Weights of a small transformer language model: a variant of Muon for these matrices.
MLP neurons of a small language model. Each row is named by its layer, matrix (up: input weights) and neuron, and shows model dimensions 32-223. Each number is 500 + 25 x the weight over its row's rms, rounded and kept within 0 to 999. Numbers have three digits each.
Before each neuron's rows, "fires on" lists the tokens most often at its 100 highest values on Wikipedia text that the model never trained on.

fires on: "n", "S", "th", " S", "C", ";"
L2.up1178:488484488496480564479480527485513506492495515530526444464467502492509534419461514530496480472468507509482483469507544525520518516473499488482520492511536538552502558486507465482519509502521532501510481528467525530524518512486525513475519504486491490476515478511524545487490501506499478542477465480514558508530512465484478479486479471493489510488485517479465480451488470445497525529494450514513504504471507471556494509485509503485539513523523507513483502475482509517490479501485486522488528460503544461514523472484512503497523446530486502505490479509492455528528551496508516473

fires on: "r", "am", "ag", "in", " Ar"
L2.up1499:506470502534468513502518488485493493509517510476523483521525535528445492524583536520517503484525522473526492513467488491484458506416491493493518513484481505479460459504547543482463495485521511548527442553526528509514494527470494451510464496481553467533455515473496476514492510480536502465529462475520485533533477504484499522506500498510534499488464509478449501532497505537515501507487460512493459484494485458519499519493479483497494458508506509487539507503477485454529497496517494487528473531462506520519489490500484498507486498520473516516502467450488542540475493468493503548

fires on: "ic", "r", " b", " s", "ad", "c"
L8.up904:495489499501560533453503525501510532470495498497507438516483457515523500506509524504538472532497495506527438515505508451529490557484499520524559481482461486520518487549496493466499524518515500486551468472469515480491480544457540522503486477499512498513512499505530515515488513464481470527517535494489497487474497543473460503502497485483532535503494469521535524524515486513529456507527509510447515491523489489485467494470469455503488517496501452511496520454503463523525479467492495521534505454530468534462515506517521514482524497523543489459485475466538472480528519534519487524

fires on: "p", "av", "ov", "h", "n"
L6.up1345:492477493455533503520527504505482513498530454474503481527479520493498501519513548505516508556531493542460505547484516494503514481486484488488482486488537524508470499479502484470495496543498457512473468515507535495480501525506529549533458516509503487505491444509520544464528463498481507521506489495457527505484487494477519475486490452507469489508499514488434521551491532470470502476543489493485529502477498491508509527483477511526481519477493488498493433543533493500483508481486487478492517511503545514545511501513509451463482488533531497488496523514445494532461511525460506501

fires on: " sp", "p", "ov", "w", "v"
L7.up44:500528508471533470499516464461506502525506479481489547531510491539483457480493482458503500532482548504500481559532518531475515505502487533483507529512507522472513474499529503498539518493500467543572492482446486471474522506481547504514518474485505499448459515524514488502502463468524486511480516522523533497487516508537504480466474482533494493496466513517479489513517508519496528469498495483466539466514467434497512500524480502486521548493493503486497507529543478486490503507506506463481501447503550450481516471530525445476466458518510499527498510474464461510517449533480492473

fires on: "ed", "it", "t", "ly", "w", "."
L6.up1197:489505541538492534521481484493502503519500500500505487515504534471505502468472509478486470515508500480464507489483487509536485489527511483458500457440493529518480490464475537508498536498505471526499505503506506478504545519514499500521534498542508488473529467496528499494450473504512481511485455444536498523463534538491506490522510522501454539503502453463528497452511558516509524520488486458483507477490507512494503467527508488491476480470537472462529531521511466502520503540499509491537524487497458532500478553529531472469476541531499488514458448489527486504551475471514536480

fires on: "im", "ap", "p", "b", "op", " r"
L6.up795:479504491507542491468505458525528515519467487471464527476521513513503461516464524548494489564516499539502477530526470461500491508473479469502508489485480534525520512536486540536473463521506450510510513504518473520482510484521531532510475553546514515536522466498472552514543465521509473525488454482506462472498531492525519540519473569513511461531543525528511480521509519517497490494524495481498483457533515491536496458519505453458486522483522533489495480525523493478470479531498492505449515513444508486508515509538478498504513443492502490489496489509511476521509531528507495489

fires on: " M", "r", " m", "c", "m", " of"
L8.up84:489535520514521498480563510474500506455509499447496468481503410507543499511560509474540489519499529487522463496510483487516504458505500503474532514481463521515505492510478513526519453500470502512487507448473508475527468505479498504462515544558479551489521490515481516485483478481573466491492484472519494506519499479460479498518528517518529472467458516509540489451515465466545537490511539471478492501496557453490544504485486496492512490463483483521546534506499475497483462535494500520500523533506508515459478517486516488484512527491497497532501506486538501497500506471549499485

fires on: " c", " p", " g", " r", " d"
L8.up1093:506532488493464494448455473447538483486529489512468508482517510483476505493481540502489499529497530488518470477458512510502503519501521442551459498508493495514496451517532519497498475516489506525524509488474500427487482466534467494504540472483500510560523448495519502501528526523543522483496487519518498533513505509529527447556544508543509546454523505555515500493492501529417482491491484502540511499484474503521489557493488466473486532492545481476494473485499486506520481511481465487519492504477518489505476518470473493537507465507533489522514517485491508484468508516527496511

fires on: " s", " h", "s", "es", " r", " p"
L8.up920:511527480532513464493467465496518501484474482514491491471492439495509531480455516538508464504453492451539509470471527550510511505478490436554494476528488502501505477503481476489499484479499482508463532513512489561451464482499548483527486447464542519499553511530520455503518510528566483517513519504526511517479539509527542469517542500525474505483506464499481492493482502481492517476543508520477484492501529472507513471489481433504526511493501498477463441485533482511499515514524516520487492468489510467503503516454470489510526487533512505491494506488539468489509511488505486478

fires on: "ing", "e", "s", "v", " of", "r"
L6.up300:465477491529522524503479514476503529500528485507532482468492485463487491487489484538515490512479485534548560509497518553454463499492505452477522492497495518484524507527494504454507547521580513469467514484514455497475491495442506475483491561496494474545497525492480473510497536540511510487451491491499501517464537466505521465463507513499528495517492499507514514545491534491493503505450478491510456530500475487503475520506506527471491507531506492506522485494483460481513512439535511536507531473537507524507477534492512481495504488547518463494550539468558506548492466509479516487

fires on: "e", "ot", "ing", " E", "st", " f"
L6.up9:508488492501516500537477539517467530526538501501443510503486504487547519487508503512498467501502501512471506443445571487471466503480494506452555478474526469534521495510467508509526506478484491537533502514497487518496508479464534492526500554498528506562528515515489470482468520512515493491494479520502528536474533505497533504496500561490507464438534478493430531509516492506482514505487536496507479479489473518504493488507476507528543513498501450488472497474458514488506469483513536482506478503539501514489485517511491516495505487536533509504504505519546503517489478531485478490

fires on: "or", "ast", "ag", "am", "as"
L2.up65:518462530531513499468504489513518509512489514503478494566523509512504483482561504515477474514543458501513497532479482493531484543493525522500539481530504485543513540504511507509483510516540502490440491521512504530514500541506510421527497462506472451471482479532473518472539517501535517513482504491529495482537543482466505469458488529496524500512509486458469503509493519516508483475515488505453493539501488499508519551535473513511443494492488517489481451507497530480472510510510537483509481514464522516517525501502467490525519497503508500509522504459494533498480509543501499520

fires on: " S", "S", "our", "es"
L8.up354:511499476499495496475491482489477492504503515534508542474482485494499527479483489512472454514498496457494484450523500469496524513544496499527468484471519434510481564514459478474520529485498508511476487471524494508500502514494540517520536478500525530518509443481582506467499479493522525466474495490511488494519518498504479477521477552541455550452480554566484478497506535499470506505488496504532513475488518466535513537487510513466492518522502505544474490503479496498475495529509485479501500475496505515524522484489533507519491520493471511509524508495546447522486524555497511481

fires on: "t", "s", "ly", "c"
L2.up214:506499482464462479524475448495483523485501496477522501564530510528482516507477510538483471486497491496504474533501537513556462505474474503474500445527511545497531500492482518501501534504485482503494494512482482491509561539518481459479465488507546479482474434501549476526444520478523477489478497468483493536480498485508496487465513501536517536540498443511488514494522543475490540535485494566491477490496500519543488478506485518461505525466477454490535520478512457485481518512490475547522504528519523453539543488488474491529509524481492539496469488481522525493512506519502518509

fires on: "ar", "al", "s", "y", "ing"
L6.up973:483478546483485512518518540527518487487454490521500484475488489510518499460527536503491520500516504473514458556535536480504451497488516527493514487472480530497508449445436468534557481480485477491517500544497471495515480519479490479510464493500505545460533505456518493509470495506527462475496499490492474521498516530522516536538521522502508491526516476500495495475498466460511516508485484506543495502481465510527494507492486503530519520488510527442497493516498523540530529495518560495509490506483521511528509515453497482500473465495499522481499526497507558499496466520526549560

fires on: "im", "ot", "et", "ak", "st", "ip"
L2.up757:511453545510528502492466488535485524488504513502469538456540505507436512500520487463527475532454559536470532475472532508486482491520461520509506517501535509492520509457472484501532485502492497544537539520515484501498471503467515527450477485497483511494519472517514475481476491493513511503531513508486443514484503497505500509501503521530540527457502505446467525504514539454470502508536429510506494503489465522448533498522507516473485513489508456528503500488482519495504480465500510470508473468547503509513474516519476547512500532531473515507482533525560470478477495515504521503

fires on: " of", "n", "ed", "v"
L7.up1511:491482470472474507501534478517527522473512502514467484515478518520492504477487515507465546507478482536531476481480482519532510509510533487423518482472503502502491481497471546546510523459460485496520497510462526483472483457467505503508564502489506479474519553493515471490465496507548459518527475524505534490474499503530559479480526490506497436558506505504496512456511492478438498506474487464513481475530515517520504478501535526484522527506494533495543491513488492523503546493491456512505489502492479498515483505488499485513474481523514459547537546487502520514530491483540509516

fires on: "ou", "o", "y", "le", "u"
L6.up660:478522525535488514465489501518558518539505515512501484520495483524477474501505481499507474489504500488580473472456464505472461478479507529521487491514498508483540527483516540522503516517521488488513510463481481540517438509470522485527501475495512474540537501496485501463511498505474529462567513483527482474512494506501512548550478490543513489521476488525481516462532510477494518477533533486550504500477530476512471519520546497510499494494497494497485472497488508502486506493517534512474473504476486489539473545487527493511509478473543525499467545468474509508470508512496498495

fires on: "ed", "r", "u", " M", "d", " of"
L8.up454:487482464472495479495501517542495539458454468455503524500487486495515497484542487543501489521495536436493462503485510516553459535462441466489524498480473514493506497450505515467502475459495484525540502490450505475534466526493492461492506548533482528480512480527478490500523459463520523507493462510568516508530525495473480498495488469491505510485485521534517507499543534504484506529458478479486509503509535469489554482505488518472498491515488506518488517482516480506465460483546468497493509484491514511492469473500528507524549502491475468509500480481515489490481480463534531474

fires on: " r", " p", " com", "ess", " d", " l"
L7.up129:469522505491475494446459491502491491513500534539509493503544512500494499479488552512513530518480445507515484443493477533472529495498508483533531495498491486514471483536502497543512458473485481467462520479499485488467477472528465515517524481476467497527505517492470589509507463486492484526537457532521501481510501509530518501489508510498465534483517497488485494477501554512449484527475494519498462468449535489506535497539469508519447497492502463475481479523516495476529499474530493513498463526517519499518510486532512490521494496499512498514499460527535476477515538515504455468

fires on: " c", " a", "g", " al", " p", "C"
L7.up517:499496470457451485457508495488499470498526503521519530494477515515472523502508488504493503483500499547468472550450471475473487458500450484514512532493518493507469508557512495503487496497522501531514515557463474514505523453475504545538469497491514499482499504488493474482556541494446511492506499516472485469478531476528480469559502510544439494469456481458489477523473489485470535516543516483536526500467538537513534484507487486505505466513511504515507517520474439457498464528470517480474563520497488532525489489473541459544479513496491523507475508517500508450474528529513486455

fires on: "c", "it", "il", "y", "ic", "our"
L6.up1006:532494499494508477481493522542484532496511495508452457471490476512485455482481524514546471498552511518472529518484484479510505501502482531542497510480485442480485487542491458457499501486543486504460505493463467520538552554508549470527517472496500503541519506507479546497499519500440513508506528501479504546530477515494544476546474505543503511525507514512534545519506507502486453489537492517487500486511498494517456472498526543495484495481512450492504447521469493515502461533458511499557470530534472515512535529541484540489486476506466521495497522477533517501556481507523503493

fires on: "ar", "th", "ber", "ly", "ing", "r"
L6.up1346:509498527510483495549487486539549494515544468518472482487508471467514533520554503478514504493520475498537489509482491503495523486468521502449477500483508538501544455479493508465509483492525493531492489505485516477509517512472511497518518518521500472468520474496519485487449465531490517496520471494485518571508528473479511492492552535500549488499535503494469500462504446469507484515487487519490487513477539506509468487536499505501455521502531491535538477476469485516536548517507511512593468487473484535505482507480493487540464483478465536487531566499482507511557478480449486516

fires on: " r", "-", "cl", "ac", "ed", "ap"
L7.up1327:471499507519533505531483482534501522485483480493513482514514500442490465504531532490535534550505540515481492504480543517476498496449490452493501494533483472519504502531508493527464500595511495496481519532491468517503463495524500522491486462496533504532509528506515541495483431528511471544483511493463462469558464512499444522536526556527476475507506513482505524468519500495501508463478487494519477458512502494514464481471493503484499479536424518491483500529557495471531505499469505506464544472506488489511483493509507547523484506483482504491522512503501490498492507486503545484

fires on: " and", " of", ",", "ed"
L6.up286:477503496522469484500485465487476480502492534458495549492480491489477515491508541538471498499507468502554504513490504479492508513511479434431484495516492503475485480526483529493497465469496525553516497507471504508515530507511474507472460460481487494496504521485499469498498505526498530467489545508523480497539522525506542496514503523503510497523455460503489463502527531498484513512462507492500497492551498511509490501515466471508484548534543484486513484525531478502540489447503487515496489557506475508543475520515478508526470523479557476518533547503473546482537457466518538532

fires on: "re", "s", "t", "ra"
L2.up163:538530478510544491484483428507524486516492515463509445539477489533517540499532480502506504491511506504516494538490503465516489473533486497476496446486472507526507498493479523523535500485476529531497463519499472518481507491500514454490522463531463472503493489504492520495491528517542518492485478482531467515532456536480491531476526547479555476523510482517499527538527496495484500484464502512483437491535490504527511534491484451498509488522462413500512530505505508536480549492526491494503484505542516479510476487516466500521493517501503551516471529495535532501471482503484480557

fires on: "r", "ip", "c", "t", "ad", "at"
L7.up188:514446503496453531488509506508526475499489481549492464482497517475552457473501523543519497506516505470523463534516490471494478514503475451508445519518526493455523489544488514483518530536470487466523486496511491494490493562490515490497430471516468476489538496445476502469523458497503460513448549503536492511522507521504512478527501476548496486499479514506500524495545498509500516464523482501443509525519514477515490508518498461471507503513482477502464499505502505497491534497521500513510509500512486504492483496544512467501506493501520498486504517449505514455492517515455504551